MLP neurons of a small language model. Each row is named by its layer, matrix (up: input weights; down: output weights) and neuron, and shows model dimensions 80-271. Each number is 128 + 32 x the weight over its row's rms, rounded and kept within 0 to 255. Numbers have three digits each.
Before each neuron's rows, "fires before" lists the tokens most often just after its 100 highest values on Wikipedia text that the model never trained on; "fires on" lists the tokens most often at its 100 highest values on Wikipedia text that the model never trained on.

fires before: "\n", "-", "(", "The", "In"
fires on: "\n"
L4.up50:074142136161175126075148176088088092134143090109151070164135142168122138109101103155102189176125176163065175080153079154101123099060087089142114157111104109089124166155172174113149177181174105156105159118128101116091107098165148139151178175181148059135182114138150093142129124094151163114147098105128143105125135179122063182056169106041097092129112110155127133111089237103136166086134138099087149110141132102161145118124163182107094174110159105043108121099106152144124099148132127123153179134152082051071140144141160122154124145132099170169113130166064042098110104187113118108
L4.down50:098137139096151158123146117104124121125164129089135105143071114115094112181119080127071130114077135128132164143141110125078103098061068125099145109114119077148174149170144100153144159139215099109146157106120137162144099065096124113147126160134133121163149141135122125164186130148143140050123085130120152131134125104128132123100149185133144090094151112144038111125104146122148163104048179143169113140110152133106161108086148137160024171177142124126148085131156124114107157141127165147168164172120112115165156173130145139126202145136095120101104089170112097091091151179107110088

fires before: " |", " 0", " 0;", " 2", " 2;", " 1"
fires on: " |", " /", " 2;", ";", " 6", " Total"
L6.up666:108159146124121146153173110146057093151165149068175077150115155110101146099121150061137091158099125161127051146123116133073128082168120117099184150148118212091098124162075102157083115137106098144109142168130109106130099141132137137152151109097117142128120191088127162070138106167080111177124090138141145107103128195134114193163093123089149133104084045068130191138138118155143144123174142223149126136106146134152002103105122158141125097167081140152173117165160103100129105100148124128124083157156149119122123172099089082123106096131126115147199104132099101199108185136127132138
L6.down666:106135101160137143135164147118086096160155074149169109113135160066068169110112105140224118080139122137105132169090144168113175037154110075090148111134124160182158146085119142075066142191125113140153114117121073164133170109151068143135136118063099108209099080120130104166093125093074153138110150125098108011116134128154122158116105089119150132157096110137063158123120122083060141131171066176137108148121116161164105129152168160153136044084109097122145154135095094109161072154146090189121103093075123120116082170105121137116157132121105117115128147091159163163159114118151089113

fires before: "|", "\n", " |"
fires on: "\n", " |"
L6.up1831:118077105167160104047100102132151136154129110097160119061109123104110129125097131152086089120138142135108140176127157189127128160094183105135062147135175139080142152099162049160092128103143091185120134255107155172074130132116139112066140144158153074094104134141137051088111091127140107119120150132150166120125156154163132100106107201111174124133127126152141073107122165103145110153172165099090122106149121108162115150104146169089113118166089121146151126161116138151176140121124184072127172127097139108097146133166164154080167073139107163127165105162121111173135110152177084085
L6.down1831:119073099117159103159123154202129129117159051097148172128107107109131100093135116150183097134092137081123148090143073141102135080156143128142144166140094065164169153194085079169120121093152087139104108090067063148105161115110098156162158143116125092168135110115140136133137116121116139092124111088162129163069063195096123129143150149107117156096178154164094169143129155042163118116112132144162137084128089188115113101136130110107100087115118120170108110088174130112110140146172085193139050090087096091154086192100116162086102107132089139104101144122161089115094155166103194122

fires before: " 0", " ", " —", " 1", " 0;", " 2;"
fires on: " |", ";", " 0;", " "
L4.up1545:104117129135148169121093181123048126122150066107119120155096158099139138143127154104121084132097127076132145139094112121081149098138151095179067085130082174080089144094084142120095141157141110121157118083166106069056148178162144102116148100134179148111184170114137089077099111157096069227199072102074090087089130143101153100148051095126156133137103109124129143174143144175162139085188124142170132132090118114147062141101144122173160130128099153143105145137090144126126125127147099114114112165136133136106171159114064046109155162106126166190115073057138150152192154143101138117
L4.down1545:125099097076191210128131095101113092154118123114129129160080159155135079165170159073143151206110185170130124172183192157142097119127141120102130173070104116133163126096132090102197081076155114126135117093125102102147143137103184075127064119139140147150119183148126156126106155098091118170088034148138089134091095109101125172171103183136117130145123095083098106146136174136185143108150072171145194135073098118110113130082116088145125174133113127178111097199093139139114162087076091115140139130082093138114101161063117174082109131143131137114131085129112108179104136148140143129

fires before: "-", "\n", "|", "="
fires on: "\n", " |"
L6.up17:140089097155140093163141148142191134131157165102149112163108135151109118089138113148089120201138151163105100113107172157122143165169090123134084112141136082138113161120039143164119137120113054148122182127177126114102169088138153127119148130061134135163140125115134134200108158124098141116119120122118123140155192133148101118189152097176122125094171081128203130126099117154089126149093138103168133157139114174077133116115090075091233038135133170148142119127107167126121128120113139120096126110124139068126086144127085114132136138083148087103163167133125115114147110096156150140
L6.down17:118121137117154170127185153068134077126115097209122032169110182102111092136170175128133097177159154174113124121167141139153204130156106107090126125110162095100150137114120095113091143118132128174130169124125129096107187145177113101177139142129157096092116079101124130112110136087119116136129131144131116123137143166099132153108137134066160151087044122167141120170111042058061123135126121097087123164173093104102097160162132096108141112111073158152129133096181121054140140137093114149175145182081213124138137139106132103126086092154117139062112184121128103137159136113115159145

fires before: "|", " |", "\n"
fires on: "\n", " |", " 1", " 0"
L6.up1614:143134150106124159102112085108126133113046176125132110107160172088096135112143129127144119155095144099088159135164169114084181143117151142185035149091140125107197128106169120138148124115111085083132146196176077113103096147172116105158113086112152161132160162114134096132048097116109107161155073120130150183102120108194145151163102169147153105172127092154061068140120148125152172117112184120110134100117127142178136154106115153096183145123078167182081110119127135115178186145156098073150158126130135098109201108098163104119143110114098118125190142037137152155106171129142124163
L6.down1614:113106131104113097165142068177117131144091045083096057119110128106131152109090164175147086178059197082121108124190108082116138122154141134142157150065143126129119113111082134148136122139141131177000154126065061139076181149155121166126082111150123168165148124133142159103142147110160085183115112093119130190143165137077111221119104102125093156132148160160176102111098137164107139145158135123133157142144099116096173141150116148148087156118101091115063170106106117177114142118185065168176090092076189118140140173194116139123145183165155127147120119156134157094130119131142154171

fires before: "\n", " |", "-", " (", "CEST"
fires on: "\n", " Goals", " (", " |", "---|---|---|---|"
L4.up1434:142143138122253162100152100119074151154163139106136119101118122209115134152108115134091128165143153136114163139105151118101089114154139121140141136124179153166158141139213086172122069085130110106099138170136120140141148189119169110154187125226162158136114166151172097134121089109102073137103120157096119121174108163079118124111098069130126145121141110173104000119093118126199121069131146137143101128098127081150170151115154145152108123153149125121198160110112160157086122110125104096121192143120144162179110150119174091131129128203111094106176127115130064116125112133111149114
L4.down1434:105128138116137148099170111124121072181139153112115143048072007116100113137073151106122134141104155087089153144138145201127142136109124097112139188103134142149105171121100118155120124136076162092091124083130100174171115100128146113168129165154147059133108081145130123117148127155086126163150136102142154079133071091089136128103117101140143102114120114092085092118169185094149194092192143101170133183136124126165148159098095075144143118104094103114150129123161153168117166102077147173153147157162086156149075117122142171181128166117160103141123119135170086116153143122059169145

fires before: "-", "\n", "="
fires on: "\n", "-"
L4.up365:205100108121152091129113168140121130125100143149116089141086165124136109152178139127193102227177140152101099166166132185057132178148075103103127170128165147102162137141089185142093118110097135101148165096168146096133114125110103110173174113137148087124119106124098140145155101143083119154146087095162130124135143086145073164119160134166139154086089111151186128145126072138053147215079201139151047111166122148106136149100066076094175143156073147129123088139155164137080104156124150108124131113151133075144154094136148137077189132093159164110147115160083109145168095082145111118
L4.down365:138139165109171164150072153136109081116142128173147057190116172086120074102136174131151120165170147152121159127117117136094200091147109171089138100118134146108158168101118124106082071155161141136095174162078183101139187090093082131177134165081135143126100090129122144127142158141120148073135087039152146116126179146078124137131158129124137134093111136128134168112144062084126119113116106079114078146127119119096150133079104123117134153150127191136087150135141120056160177120116192122184077138116184144144134130091149144147131164104103173078127150114121078195164134135068097136

fires before: "===", "==", "The", "|", "In"
fires on: "\n"
L4.up491:112176117182073117143087140135101143129130186129133127090161114104159106072168098089118073097166136082130177188122138066131117142078093118086134119134169143110104139122155151145157156104077128179115128151140184118145110149093117143102158174104140136099152103115102124110147135148124073133139144153178139203123126151111132145177180094151154195131106143149167110186157045154165151142206108140129075098089089172131199138147141136069136123135117138135113092161071111162162105155090139091085159111101115120123140109141196159120115080124141086101128114086074058131077135107198128116
L4.down491:057159099092104152148127149131157129126112131092132091140108156066161185131114134127165145129122152175122087115153102098093106142123200095148173117130173038118088079148100134182088087152154153090122102111096083159046104184184161120200150076136112105188139148104142123148152131109078089127146111167169087128104139096115165151125103192098111193101141169141109095069097154163158156144095125132117126109078100122127133111128159150127138201112108146147099097189069083088126159110091122085115156183138153130152120143161082184106180140119137167097119091192116078109120116132134114225

fires before: "\n"
fires on: "\n", " =", " to"
L6.up48:129086134164188118131161131169099160138146153135139100142161135128091163174159112135144169172085144154065119107143109205126125135100153126163166144177154104117197127142128143146098125174107109133088171074106144123168149079122117142087119094112138151097115093120169129090149152110099111145046125172111129092122160148142136129144058107097124146107081073184172080129106168166132137123141089167149165093136065101097075163162160075156167098124135062126139155090077071056148159102099121148094163149124129168172145110115092091145167089125218139152134128085087161156047119153127120206
L6.down48:114121144151176140193128086145037145021121127172087136126076137135107119129134126125123117147110133156086147127103110088128165091121119107208151132125127106108146110092130144104131173039156153129179126085098096223123177111092096161135098170105178089082131156092160084133103129085200167097129134121169134134119089133084150153115076181163185147110048162146089086140169114123127109113093181130101180130152153127144128157097156115143114093108108162107147154084157148120071153116151158139160101154124113100113128101135131054110079113146118142113102121165142103117128142148131095139

fires before: "-", "\n"
fires on: "\n", " long", " |"
L11.up812:135163121123122116124132145119168141117141100092150102163111165099144098129112159072159134148116126122127138103129128140123118087141146106143075175154128146166080146165157063122153176147129096123019122121126161091115147131098121148161147123133126110126056096125138116134135135158183077153120129140134092200123149121079152148166071150173139108156126117158160106179115084134138120068102168076145151111184061112173137123099083086113150030107125091124141130057074118088135093129060177130119074167148111047149157121149136133110125124156172088083183110115135108153112144104174116173
L11.down812:110133174107121182166180126125144113096078137143161108159123140134135111145133088141166119118146135146086144085152122158118187148146146122170111125132099131113114228200216159149151155150114137110073173153081106106121165106105084110148104114100182208121089135096123108086081132148134099130177128123133137129103128138104136116152135147116063085221085122113059208177116104139065081112122086156055092155102151089088135112112101151156096148112136121117086115131203088149207106133122094148156095083110146140094145113147125049089114103125150080153134146143119097102138120080140093146

fires before: "\n", "-"
fires on: "\n", ":", " ("
L6.up258:151064145097171131088207142184072114116110145118161137049146095198183164138137102145124162114075118137139171111111124111110123130140177126133149141112152103177148127140196100135162076151175127121164126172121099168184176115150220132104167041142138127056080099096075152116130144108111109127096088177121115163109126091135096134131090129154097210103105134184100151180082098104103159086123089150103101168138106141051139170064106129135122114092103106086215130135090137138101076107153100157100118163083147131162139166140181109122128087110137129128131080143108117149136153145128096135
L6.down258:127140142105148121126170114169094110153159124122134138135062110123154127126085157064175110150100134163093147113182170122139123119192123115175081158119094090166144144122136116112082142122139101106128115195166110189188113083123103150069148115103164116139086071155051207146139110091073096113111099154116103106142096126121153151160126154127122083093121150149155135203115081115129160050093136138169132129154115147116099195094116089131126140158074168123181127168133129117175091083134111157113113175127125158118161130111218135106131166134148094093110150158102134126120126135093059135

fires before: "|", "\n", " |"
fires on: "\n", " |"
L6.up1381:055110155143144126104125063159174102104112107176111142114124050177125132130141135089167090121177153122152110172121112166119153194160205108111132147114130129106160113167134044132120154053147151082186111206186115161088127099125157102122041146107111137154101166090192175191105124139127176108125142127100081150102177060143124130125077126154094105134167113163121115172130143106117099099099143141096135142148166183094171113113139154168183113125081095158104096160071146111154127137096083154104114131074099215111135145120149145107178088110139131103189125100145171075083166164164113104
L6.down1381:132092100095139123123131091124076151104114118116182097171125205104105118126113106119126152131106142124061153111092144120109121097139119161111132088156112104172117174114129168089131077200157122136023089069088117060153127158151138139168169096171140133135116103174088105079167134062122107116133110116174149116072119168089133106093119106106156162078082140153085098099108115131145124099187087166123155104125110104077118115148141185126089183109129112120122147078134141200127079125132168126133135157141162075124134120096146149122052165214115145122105089124153113135103129148121172186

fires before: "=", "===", "==", "DST"
fires on: "\n", " ("
L4.up1232:095082125132132109141104149146181135152193176176063137116121162123107171126111124106128110109135113134134043206114119161172112147115157143113124108142090150159135132148123155141160126124146147141135103168108128111091120168192192171135163124124162116106160121116072105137152136128141121082124105152161052179122155133110085155167128138170164128112115112180129102149135084130146073105154126132156148135125066142116181031151093064116165187138134099141154085143085150140109061182124072078087147131066138138112125108113201137116159141109126126142151121173120119170155142105094125169
L4.down1232:073120114156128123110122184107137122143160114134112127141133142103102146123180172080168139110158110126115104142101079174152172109085146136071139104158210133136105129102136145098143080117170141148155152085077127135106161162193139142182150099128184173166173145090087101179104126158120126088143133132146086192145155146092079137109123140101146197100118122140152082134062130158166182186180105140124127157125095127120181095175149144102086096120100172119140099186064145103102139152077113098114152133117197077140177114093086113130159103117109134151161051134128112141163144144108085100